{
  "intermediate_size": 576,
  "vocab_size": 8192,
  "positions": "learned",
  "bias": "none",
  "init_std_up": 0.0159,
  "lr_head": 0.0114,
  "batch_tokens": 32768
}
MLP neurons of a small language model. Each row is named by its layer, matrix (up: input weights) and neuron, and shows model dimensions 0-191. Each number is 500 + 40 x the weight over its row's rms, rounded and kept within 0 to 999. Numbers have three digits each.
Before each neuron's rows, "fires in" lists the words (lower case) most often at its 100 highest values on Wikipedia text that the model never trained on.

fires in: "be", "is", "was", "seeger"
L3.up524:504504503500535370450481522492462471448530488461528460535560544468485473484523501475513540441556574490563488496494517473535588489513516464531444481450489459498529441535496559477518587498473562414467505567521487454475480480473507530452539458445491481491464466473447489570514556478586544526500496512472483471371487494562450530539514486512563515508480480447494540491501572522565574532446533547572441470392502472507455504527471539514498494497499436497480523534472467492588449481450510494552516532471503463513517426488528501551478456512530524523425488565521513497510518463459590525

fires in: "and", "the", "of"
L11.up539:525514545471551496439523483454481511449457472496541559530505569501537509547474460472532566455441403387516538503529520452536462501578551469553538550452551514480479513467457541497522458498522459476539447432496501579522485532586501488525459490476499540507480463466476426472494525515530482540546545505522532465461472512513482486542547512543461557483473398509431553570528460518485482436474462568469546492509423565544453470464544437549525401485488491457514523595527571538502562518473494470476502533525474537506476468462509574500468504522471463552458420511531494480483493520503517451

fires in: "was", "votes", "rank", "pld", "is"
L4.up211:541525551501533465522470440504537421488540458478496475459523505482525526496499473458528535542509480539525528419472506482420552572510543438400573499510566524541481496438501497480505577494421470414499497498582535493456518483522558462530573520566554537516508446483436486545477556493467480479508476479511483495423483459542422541504548521494542477508493568475533559558524483447458523511445565531492505502431510473524426484471458524409478460470545468505525581556531533497578467472531461478467504431507494541495597497499419476547460489514463502535478523487530500475493493482446570530

fires in: "of", "to", "on", "in", "at"
L5.up515:467502443468463466520522479446542421560563540568473472478534432518505454477471581490497539490507536541481532436497470458529474515516456496492508508361447472507569489587487460461562491455516507508521511570494540426513546483468523489432521507471435482467510493476444575495501513520471452509449497527572544466525527436489487546526501465514479548484532486413515511505517479548574542550444510509426509491540498459528489473483506512505504477435473517568550410524485438524518441504448573569520506513480479512530466479545553476546568471482586513531568444546435524552502539519464464480

fires in: "is", "as"
L12.up269:578456499451471567509473388527576540480519531477542490537519462468486483506451505519423527495463588538512491528492397571464530524507464437529467432464458459536533509470461462557481544527509567518432474465557531483539454441442524446451531492479553542462530486483519501514504454538502443527538521441531501496530507469502503553485521454532480468538512466478480562558527482540491565487450489493477473420481525510539483498489476467458485539480582458472484453562464479525522500486498544458435552564526486508561591493588481541544583495488509566424520497429470481464503543467512523449

fires in: "be", "is", "are"
L3.up449:459422498468546487534462455536530428520443465589522518420548532517487457548508464525506487549451488557540447524477486488515596534617444504499478495499498514538524457495520544407493482530566479492519493530500502496487529485466469465460495482510504438466485488470524488546462519495495494528464490538448532543518478504569439552433505491473506502466494554459495503476473532430569463493522500473589521453467548462526500471479517543428519495543509506472561555591622492480536518480412546511451411497539498545554463474495418495549523450506504510448547450543487544473544543482450557463

fires in: "of", "a", "as"
L11.up53:583469463483558458551514483505459478495497457517561471481435522501481509475451486504529490550474541533506444484519474491557484493540533526547450499489466554443487506438493460439458481439530469527599505546523512455574465516504497561506510468577469455470497497502454550468522445545476533495483503542529541494530500529436409478496547483540459494448468479476502493581525486502433536513392453505537474534492475482540456453561491496616531453485455444530525533588545434425504522482438507518486564547491396555523573461436509504513539467493484505521464508517503430543524557538524563512

fires in: "year", "since", "program", "at", "week"
L3.up207:511549439508510486492546518523506524497488465466468482501430517473474548545541501441482559418469505379494491455564539546491542440454441517533613456456500559534450494565446458492531442566550530411566481436472502540514562469529532555471477478416449544477517462496433498504533527456471488535522510470490554482466547501492492468491542447554465463504502536501472491558558492512558400493487541521522477472497467478574472465473453548490549486545540530541575555524458518487507472526475504534513490469451491477489470472479500545554519494494505515512454470451418496567463511558472591540

fires in: "had", "have", "has", "having"
L6.up401:490493472533470513455467536457536528457480478536504538524489465504543505525480500499529492534537517452483540486502565520467467482442516561535470540439504457443546483556547462555507509507448489450460497528569547434523588467515512519413550429468416511578481491410532548475501493553428439467512556491533543499470457469469500531536547447492472505471487501489562466402552478459474502503566523510524431473534459519460503493522537443484451488379473540514528486451468482508480505490479530572507482511450442529555540478569521576513496485421568526575557581498481499528531582505499518537

fires in: "to", "would", "not", "also"
L11.up81:461454506530381525520427445523507437496466511559489452481466564529496516539530413576475540472546531493509508536493512480498523507490530447582512535471497451496537502437554504586439506571545492450513455472493482493504427530532496516500504460492464482462454443503487560448514438533459494457527528596480511483500454443501546506489559518535489557572503501483456474505529431488503536528488442513560511561470442501569504502473523498550590537542485482532519484562485472506512531486440432451473497400472484528443526506444512542506525569611453487520512549459468535543530470470495433514

fires in: "0", "received", "have", "had", "chart"
L9.up144:475515509507497497511505519542456495532553479427502427507518537450488484376496523540480437554500478537460462525503489510467466525435483500530498440491477442459495492524594558497536509515515488460417566430478507426535512557495502540536486450490484467493422483510507482467482515508529476435519596381519563481479454477468505453485474510506535472558490461540519469428539472503559614548523488515565500499454443506492588519519549560485568471453524443441468501488527489492491489536460558430526536536487465521523447531497479535556471598527486465575488533497538466493515523541491520568

fires in: "women", "people", "children", "men", "can"
L3.up95:511492536476483464489430495463540478472509470438468517504498463576513608499434529509570487562489507417580509457500551417436510589469484543515484514500536498453555469473489502547499553449507498443534424535518522513542526444539500460485549476487531563485503428499466561497462566444535478523560494521471445489535565495428523497476536474492584564554522504418539538478483480522493445482489505546610466452499504526505481516520433390483482449431547428491546541504465539434519524465514523459482522540493445471539479441506479461521550528496528509525502498517512530450491516502470552453

fires in: "women", "guitar", "human", "woman", "sinclair", "lb"
L3.up241:518489521439575462519494477488522504503533558550559466471504539499524485445520550582480523506475506417458410523495560469507461470526455449530497505493551549538543580503478545476506514485424458413442485485479421423482515479539504495564493492504487530481570456558500523460443497507477423559571528473492493542542476540482534503482538501483574468515580517548588498503551504532498510450506432437490502546468460541514540590433476529508466481546578518515551515488485467441454504521493435539503435458451439521528499468442475406482550452519480549466508469530541491485483471567478502526

fires in: "of", "for"
L4.up373:416535534511479486449553553428490537470503433513495484489404497464571531454465549505567523462520466382426475475530521532454522571568492500583525402476497478491544496503493446495519440496450465413509492500466499444479591560476554490504512449543514583540486522521538476527466507474547426469508573548509437497448549509478559503546527430536521575481430450445464479512513497456474464512425493516514516531461542558512505540481492543546509459505517483553506555505499485522518501547503489510450510502539526489500520417488480465461530454544520481488534512566516484485515464464594504493

fires in: "is", "was", "came", "be"
L11.up198:499561548507529459481487516547469470468516446530499471516490562481544498482564529430498404493514508536538502427513449520501519566471506506446504523523499525477533494497540563478535470452478510482489507591486546490473534455454477513542508513482576485499502584438431451482489571508456417492475435491481474502467533439498469520525528499464485478523506495529414523522428582564389583510530536480502499492479452433516510499463478511463426500448485498456408457577465536586532458539496526477532502514486443460527537511464507531591600528474518487467538501538524480543474495511463605483

fires in: "no", "at", "noel"
L3.up394:453527554466440557494548522520525569505451515507479482473508568502473544534423473456498518414450519501465546521468515462521555494533526510502455473396533514467556578465485539492548421504549489520530479477578469437508490538487511494500446492516538484512482421465505533572484462537470488543584494505563515510467499473467433454487558527503512431548449527506510545526481446503541442483504472539484520489499516457449501514607521566478565459457510441430529491523531483432512520475492539467524466377547412478547452564529524529526531491499467493528568492587536487496440456517501464495

fires in: "of", "in"
L5.up199:477545464503490534527547514438407460565495501455497530414558486531542487492594527475524486419530529472493557501548474573510508493509512556516557484505463535526501517484518476446441498464467450437545539454546542481493552512537515516480536514516457525457493547421511470509495493461532386546504497565509494462516520556516485504452538575438496507498477548494462504496443545500391472535457531473475564571514529489393445476498467511499517528486583443487468534550542495557501521543501460469487598467541534523413520492542490511481460471462483480465518416534428551514427491511498483501

fires in: "on", "of"
L3.up359:505536542605529448543518544454531546529432487478490491471472525467598445447485504511516465510474593485485527492492461495485477484501579501451439497449494482551513563428516450508487507484510474505456492480426507452481529468474519590494526458464428466508501513510466492571549437502484496477476474440525492495519533520545528495526474544427503537417521476519489482514528585424529579447504528486552519534509543511464465510538525494478472557464460541497483534546517454489518448586566537545527497478506421513519480469390571433543582475472542496523545466548407501530498539491490499428

fires in: "and", "to", "had"
L12.up250:516521444525498422476462477489538516445435457527522467515608471449483516484568526459481503550483498473541523484495554534480491507541487528529464479456582516497570528497540486607461531518530554480511463445574517497579526489447458591533454521534451477536454456479487477510456480496452421541576509411463549505465568501485526475603538487497509616486459481547479448475544450475549552509482450571454464481488492493479459507503485479442527513466501519516482483535549508545562484510479495517505497470477492469502472528462471532552463538501443524551425511458446388509449525482505497546

fires in: "also", "and", "then", "subsequently"
L9.up83:472523457576439545519471453427447525496513507431504545451556535464504503548539469485466494519498541496525558472498477465478499398462426506506439559465505470500498555507599446509472531517514481482533546520503487492501556512529430539494493487520471549445539514535456496492440530528491498534536490418518493476431491496567518504495451518556539524554480546489545537487544452467544508483501471526500586459569435508525489442478571513470593491464464480516479529529446427532575497528447511404516460470483476495509553515446527491533547534518534495559450543508406429552412550550473521464

fires in: "to", "the", "also"
L12.up293:460483483573475495521497487580529527509457469533519528538531498492483556503522502517515538544483515455550475505527543482520546411534450560428533550476534487509504464471539492575448530496546535507541510468466483453549575483591501432468475529533458483496530499517533482539484553556485478563494472456545594474426546479528489548466495556495430552501500416490526438508460450509459505516457405540505476494522482516493423438511491598482575494453485511539483555550504478455483451505454466427488459404473507445537476493447561507505510554552518511556455558429476525432454492485459523466

fires in: "a", "and", "manager"
L8.up168:515462484512523622514522526457589518509472497471501581451463527496499543506498457533516469418474440449547555471543497487441472608490444508521490504511458532478499584519485464547467474514551452424456448504506524496487447552485445556504456488499465539578525465461465500478463554500558477534539498483446458444510458500529522592521456474492493434469581493477533513524452482457480485439487564480482545507598500503457539455579441508475533460448519505520535498471490501599504535495439543480506451441538464565508490500487540511495462446464436539561522473499537518540536558535550491491

fires in: "the", "of", "and", "or"
L6.up283:478524562531586415503461487489566469517484466434581557570544550488524529453449482532512469478474562481526467533506480509527512487523482510507501529573481493515531468517492521604451453489595471464499495496479470534543466513504568533594509495502443448542542471533398463514477510498533430458465533468537568510443502552474410516573575492474431479528480530539486519443490481508523476471415456515501507440531515478525400466536544548504490513428455463493438466513525417483513492475513542488540520533583479472570454470490503514493503514515506461414486474509490479507483568510542471497

fires in: "of", "to", "the", "in", "within", "are"
L8.up35:532477419502503484520515439492604529518519457440537444500552541469538524508555523452465497497467522418504456454505434436507519501530497554495484582524481436530561483535497487472550424550533493495508517532515476469586537460473524451472508524523456503470436495458481550592529508569495471528401503455507508450415510585480507459554483482474517490481510475447497456480452556469474483564523447470506561532485526520502464488537504499514503567458481568525524451525486504450499501448473561542479500533497617597487415489489546492536575484471477529507484456475479549568507510463523506432

fires in: "the"
L5.up7:473527470581510507489530530486508534483579503486540565546464505506535576554464533496554500483449548504521496505509512394430441553517550545515477467476473511464548520569491500492468500563460501455493496450525471464549480493552504428532538473548535525497469449522513434497516536490544461527420453488520521517515506563451477481468443549499486497507489441537525465429534535568542452513486548472477501465520506495480487443459473525579566486460519507497434435474384462408539467536444550513539476476521461409456476580431537520571551498481536514465525550473524521448422530506470535523

fires in: "at", "of", "along"
L4.up445:474571481485453459504539553464467448431438493486501429541536551550511433534512490449485493428524507472528553463569521450567536486562555427508586467492478542518522540493486513493573531489552523526531534494449456537470548477493541557466471582474465503527483486462545490556448483500438480538496501516549515497508485479464516445526505508444443445550481562573482497476513487547490436500449575528428555504476464438425516526469458538441545531450562516476496507506462468473558485515555522508511592528577526399455479531488545463520493525540479469495469447477577511436485493466485519465

fires in: "was", "season", "be", "became", "been", "as"
L12.up486:533458523521500474484521418449435486442484483463563538552489604529506453475535488493476565545473437489513487469459472535531442567512458496524553503495555519515514486429531551503458497519477507502523543479561600505495524454514503453442531506556530554518485582525536497472458500524503494522511529515464528497427525494497450528532519450501441530532535453487541451510479478547434487461577509510529434507425537489495454489522550444417559525533534470558432545484378536488516534432484508443489488468532472509499609477560492500468493610459451519505485546536444487529485497458444512478

fires in: "is", "being", "became", "was", "becomes", "become"
L3.up122:554494495481606484469516469450549412483479475544514450505465527489455472458517463541445471472489534532567526567506472476446503504529512470518523526483534499470510449532491560516525450518499520560522461530532500507533518529483553446507493521469391548497486469530520496547482573500506454490518462534550466473419432520555523452505512498472519541584530510469498562514529507445461450529459557461513537504472528438619465442488507478486489448401532451454396492536507512472563521454452480517468544530611512545572476476438468549513513512491526499535481567458474447426531518458495551517